config = dict(
    num_hidden_layers=25,
    num_attention_heads=4,
    num_key_value_heads=4,
    vocab_size=8192,
    norm_eps=1e-06,
    positions='rope',
    rope_fraction=1.0,
    attn_scale=0.143,
    bias='none',
    init_std_down=0.0572,
    beta1=0.9,
    lr_head=0.00867,
    max_steps=13743,
    dataset='wikipedia_en',
)
MLP neurons of a small language model. Each row is named by its layer, matrix (up: input weights) and neuron, and shows model dimensions 112-239. Each number is 128 + 24 x the weight over its row's rms, rounded and kept within 0 to 255. Numbers have three digits each.
After each neuron's rows, "fires on" lists the tokens most often at its 100 highest values on Wikipedia text that the model never trained on.

L15.up883:119113141162124148122133100125095158126123117097137136110096066127120162142087118150101143114100148137144141096102126148121123127130079137188110166147125112127148106127113088102098122094120107134144140092093151112128105124124147124140097172123105113095145128097145138133143174118178170149152128100057150128130142114108100115100129165124079130132095129149117168097153154114086148171134
fires on: ";", ",", ".", " in", " —"

L8.up732:122125130106102135106193134130110094088149188102112121143142134100119147122123152148114133081109125111097119149132090111110123131108110078113082122130194145105142088112153138147120127156134118108136113134122125113140120132137120133185122110121132119093115158085140134144105154116118098134134087147121128143113147111086150142080127108166127107067123148119097168136154096158081112157106
fires on: " (", " by", "(", ",", " in"

L15.up316:089112161134138096116122155168157166140132126143128137081091126124107146174120079121105117122064107103131069135118117151120117114112132104142120145133159104148107108087115103158119128113108148146107089102121152171106108097162166121089164128122104133126095108117095149121099142106168134114104117138107151162119117092141143156077121159111131095136140138121121118161146130100110114080112
fires on: " who", " which", " that", ",", " had"

L6.up797:153121128139141101142106096124143124119093126152085109139107133116133126114174145108108107130137101134147087101112138114116110148127100132121111193132115129114134132082148132104110176149110152139105129110105145177087075095124075110103123147185080132108134095114081135137185156124159141142111085135109112096085135119119081164136123158056114072134142145131099182100121143116094124101167
fires on: "-", "g", "n", "um", "z"

L15.up99:104143103171106110161146134152121098094110132071101093127085108101139144144109132145136091157121106157107107131108141109099126133108110102121163120097114141114122099154147161117145133139123167142161140091123109138109154139123153084118169150108125126119081095147149110144156107119148113153174132148076129165092135132152087098163112106115108116129097162076111150147125119141109133149126
fires on: "–", "-", " and", " 3", " June"

L8.up104:134102112137134115118141094140108153099145108100132140140135137148116117088136103156124135138116130085185168126100144154065144126139135112115099138141121094090159089144146076098181101150124153122095096130136127176118094088125103131117065100131117144087115155095116092135097154093113108151083115180123154096150130107137112122100122123127119122121154114135153157138130082132108110148186
fires on: " that", " in", " as", " on", " |"

L11.up907:113107142135133107109123091149127143111117081092144109096114097118099132113170125147145117132111104149157136129097166171129107099094063118130131154139129075117133121135111173146146130137095094133124158111161169140119127110129127080160172149158052112124120108170113111149133172139102106129139129214115159171116116137088102111127127177092094091090147155140103159092168116138105133153097
fires on: " –", " -", " =", "/", " +", " /"

L8.up133:101111100151110137135161096145117137136123119141128103097106143122150123128129099146102092145145141135165101142158139092132150089104143056121110121112153158109115142067131146134167153148105139179147166099165092073131137119106128158129122152154080098123149113109183136078112133173139095156157124122124104121140170149140108095134121153065135128118123149145143130096141119126111107155139
fires on: " (", ".", " established", " founded", " renamed"

L20.up612:143129090103107125097183109138108134169162118146114137122080139157120122094103122140115131163157150136119164147135153106097138131136143148128122116158158124125177101138147156134100127103137173100131103135118168108116142111104139143119097134136115072160109086102089107091105112152131140143097097162122142116121140123108118139132136139119114133147132156134162147100149103180098155132140
fires on: ":", ".", "\n", "-"

L20.up952:147116131137153085072130153136121214100098123092143127121134084105133127148121142098122106137139159096119122149115158172093119084122097122144109120119156123114123116109103130110150125100132150176105098113135129139131132105162123074117150142128146133133084063157152157125139147117144099119109108114131119097119129113167111078155094160087178127146144168113156114117135111116103099113111
fires on: ",", " It", " it", " which", " band", " that"

L20.up520:153095159114091091153174148136131126174150166121122069110110150145111128123136115127138137109138106121152119211122128130096116097099125102155099140108133137106170108113118124117149142162129150174118133116125130120085158107112122086139132110134161143127103135128140106096112160085125094165175115145117136163130117124112156148165104110115084108079086162133130159106122111107099086120139
fires on: " (", ",", "born", ";"

L20.up894:090187109097116101110151123141145115139139115122122116129116111126086136128123136091127112105168112167134105113141109160124140129194124115137105141148137169140098133105122101118124160167111140143138089079158117142095117113111106141168135144174111114108157151146146116117136115088137138120167099149122122140129133162115090095153152153073134132133119141123123167092148122082133133127084
fires on: "r", "l", "ar", "t", "at"

L4.up897:142142107137131110131162113183109122121154113077118077118117120124098140122156117167112098134109097132119095147168102082149108112109129116143101110139150107103090129108171111112149133118125182168175111128122131092105104140121109167138109122150136140078120161170133134106135110128152068111089085159137119124128131090147113131103123149082121102131146132128082147153146120125134110168099
fires on: "d", "r", " 1", "b", "1", " k"

L8.up704:141157195104119112100114160150083153109093124114143145164139091080099150129138105118118137065081158154178155114083128173133145125137107125149148139182175109102152087143107097100109140127130115133120110144107138117123125128132103112149156134117142139143116100153131149107106108119129119134157137086144156094150089143118130113111135138138153140120114145122099139148147088144131119105129
fires on: " It", " it", " |", "km", "lit", "aph"

L15.up234:153104143115131136116166161122121115157143133114117131118147112119135160142148125127087120123132113154154180169126135140095104127125158098125079131133144094100096128112122135143126136070090148171130124100120137102126115092130131104094117098116121177113104139156150101123115158116130130169133120153114103085108125082139091124144161159077134123121126167150149191133155125106121141139143
fires on: " (", ",", "("

L6.up105:091119098107130134159115071151078127148143126126102121121102096091138152111095160157100130117125098087161144145130119094143128146133075107137095139079189149101139158115111127107149145104113142110128096112130174121123115107150132122160113171116085112138145048114128151149123137111168117140131096094145131098106131099149099086098116142133144153129128148135160146132123097125125135123151
fires on: " for", " For"

L4.up666:135104124144132133151103141155131145125147128126136113091077101101104131121154121153094136103114129136153108148122137122118096111125139071121145137094152129100139093132159146153113119126134118116116125131109112138063099096149131125135098149122108069121107110151149133126142129127146159117138137146078110154183117089089072081072153108107101153078136099154128132079161122100113137124129
fires on: " for", ".", " as", "-", " is", ","

L11.up783:144135115127153121136108184131117080107122150111156137128122095112112128139118109117157093132158134140108092171140119136116153125153112139137136131118135162123147137115142140126121137116095172121132104108162125128130081118138118117120163177101142180073150136151172137101154177093126083123153162105107112137109162154151092158164149118144088095143087142133098172153134154097111123152132
fires on: "–", ".", "mb"

L15.up703:185142154116067142143127125151115121097113100117111096122131193150141156107118094133099123124149131125145169148087154104142117118100116084134129128141146096132194120120120117108171157149106146141133163099160135146151100104147119132125131154157133198134107113114139118168160154123109112130179135100133117131135138124140165135135186112124088149101102154123171122162102095123111122112112
fires on: " (", " served", ";", " |", " Racing", " R"

L20.up707:111114097104100132135127166138067141087146121088138119126135143179167128128095123141135108089161121120133117152106123122118146117146148150084132105110124156144110093153167108073112171067080150127124112109160102103080114098108104102150149151141117134170147111126140123108119094105138096132105144134116161107121124121130117114148130121097119117093173096130097161120140115111126128148122
fires on: " in", " |"

L15.up59:126146145149097127116124099097147158116097117063131123141114121146139135118120108131129127102136151128135168183145098125140135162088154115138077146080129127093107091095121135112125146116151119132150121097160141133125132152154107095093140181138155123098129129170140138128168138141125085140131102168113137148090130075138100119133136180152084082107123145105118102129154137152122164167139
fires on: "′", ":", "°", " he", " k", " l"

L21.up695:122127133091139098097109146135087139128137133126091129145116090136144154102136116124083134133124142106193123100116111121115124139125088154086153121147159167133098104119124122095120152081144135140178149130176111108129122138178127124107122129084122137108095107109109102141116146135123115111104153150168135146093121150110098129169119155147118087114134116128105106147119142145068095116158
fires on: ".", ":", ",", " |", ";"

L6.up445:149127131128091120145104106137157141142135117135114149136144120114142173146134128146112135137152162164138098161112135110089106145110132111126129159149184113132122124117117121120117129131094168151155155141131104105138079109149096135107160125175140091106137155123140138117101176156158148152129096122141134116152165106107111155112122145135094107094145151124171122130114140092140098119170
fires on: ";", "–", " |", "-", " game"

L22.up719:142149165118142124120164095180120140176161131138117133142131114150124139083124103107102121128124131161123098144134161152091109139096138150128141138123123138155118097124114127090159168103145097114169107117085168131115163153134147149128094153109134130075135095081104113098129093126124135161106146152151146153109133124081123139145115136122162142099140133132130130123166116145096118116142
fires on: ",", ";", ".", ":", "\"", " |"

L11.up183:137117149137134116171096130101139145137154164130128139167135116108124153119113169138092165122160149158122160159132125148107119140116041137120148123112159085103114126132159139116136120157109134141120152125083126092152119109123092114163118162141127073137097100105135138109127124127163134139117104097123139117093156130134119145127131178138144127135148182157115135156143114106134118126130
fires on: " |", ".", ";", ",", " /"

L22.up406:108155159141136110144113110113098130122170110123147141147092171104108126175100182147098106122148108094135153166153096118100088140107137143150083114134182133100134121129129166113144131101102115135099165099168109111132150101133151078120147144148142121068132155131136125114163117157172110107125122130105146186073120129162112131132124118127108108136104150094149098136154112144093148082130
fires on: ".", " |", ":", "′", "°", ","

L6.up472:126123146140127115145166124109116144154138141106086103096116108191107172106105121120129107149131118138162128144106129159121134110133063125170102148124157113155120091104106171169161161099111119117130144143141115119073132113144150115121113108103120118117104160152147140123125131102128135091094115163116156132112082135119122146132105175131128113135158138135112127106131115130095160174100
fires on: ":", "\n", " –"

L4.up773:151159140126105084134126102141097158097131117143135091146179132095139144117144157153126133159142122102139083151180115135130149113123124131121134105102117084150121127088184107119126150092144151154143109135136142079133084141116129127154088138127111135140115138120141108145135117094144111102139086135122156138048124118140135133092145157098100091162168134121090153163105093134140126144104
fires on: "r", "l", "ly", "ym", "cy"

L15.up468:094146128135124142120126085155152140147163138129126139113131121146133149076178132126118105103140099127120100139150127140114137118131094118155104131073170101165142134159130143116137150111107119168141141141138139133124146099104164111137188128133098121134112118141125139162193117094155133138134108131102106118128149084132105083106082136107167131086119123148150120107124177151118182149104
fires on: " \"", "-", " of", " for", " L", "^"

L4.up661:102153100142106079102135143154136112128165151142079064133119119144128149126178133157175148133141099138132121124127129165110095082093104113152050106113124114160099154105164141106115169114119127124176144085158145115133096124124160141108165111139060120147146131117152116066136119132151113117124107099090120133172128116120118120105176128130109086108112141126135105090118113169120106132096
fires on: "s", "us", "en", "at", "g", "z"

L4.up334:111139109129124104129083098137106131120132105118113128099139129112109119114175128146098151158157120152136133112153122122152120163108118080152094138119101120149123155087160079115076168149125143161150090072116150097127092103130126143137115153124110117138145143143155160115175127122176117145150107123086142165159119105092099152088143178079156097131160143144121164119158153131127124120138
fires on: "s", "d", "l", "z", "r", "m"

L8.up722:111089111122134162151088109134131147149166116156115148132124132160136159125133118164110169131114091162132178139114150094109130159060142048181172174124175124135152132122112102148108137128106107157107091149138129135123122130137129141144122146125083102110120115147186136077122172126120139142088120143129135126137165104091120120137151138095080121143111111165114115068130154119119114085153
fires on: " de", " |", " with", " for", " 22", ";"

L22.up676:155157123116129110157139104121135194172116102103154156126108161092141158190136154141133099125130128125108098175145136111131090096082144131094093149122115098131142078138120122091125178134132127114120130135121117126116147099143140093099116150137128093105127137123138113105166118128145132109177126177104137131113133090117116164142142139138107098112143098117114128166157137131103121146129
fires on: ":", "′", "°"

L21.up93:136135140141138149146124126123146154117090131134139122137118084102118141136122114112151124152137155141113126148096105131132137109192087116116121115105148128078118129146167127114112145112117149093134180117138145149111065150129135167138123122113144119078141121148146110115120110092158142094124145171077093095142109151149095147095132180137118101107119134113131149081129147125091128147129
fires on: "\n", ".", " |", "ner"

L11.up571:115115112133113083088131094143094145105107124053110107186117127125105126139148129139135162110072105083156131133136121167091136124135145120145070148136188073113148081125161110128129136134114137140121136122169150148095139128128131109166086116110128133107113141134155135125094125117103142120125104129108163107127133107104094113102093167084124112134126154139135150132129100147142138110151
fires on: " in", " under", " on", " for", " at", " as"

L20.up329:129165144107115128170123137154180144176116077110147130119082137122141168114143115111095107134140129128160093145130176109130111138103119107161082130113126116164117138107125139093155115132110139118148119129100115162108165130140107133122096125142167070085082155082119105123158099142114114146117102160117128115137153084130091129159114159142130089130101115089110144159152117133137155134116
fires on: " |", ":", "°", " +", "′", "19"

L8.up795:167106119150122142144120118154073138075127127152136136192140123147143128137120120116117156128117128073153110110129110113115134130127142142122125113084128136114075134134118094058129161095120111113104160127138148101113143112107135132127143095220100108145110135125154130114127165142128102151144121106119111086135166109154082091140148122092125135153173106127098156084143142118095103129163
fires on: " in", " |", "ama", "ona", " at", "hi"

L15.up496:191091135092123112152119088106140150102143151116144115111111138127139139133087109115125120119154140126143125135129177134116116127117132125174162168115142083131134135150114121110132203127114159155152134127083163128126131121126155114118090113121152151124116135082093089094112101133117154148093130112097171116167147162128147163177131176142140163066140138106150140131130154160085113097132
fires on: " |", ";", ":", "|"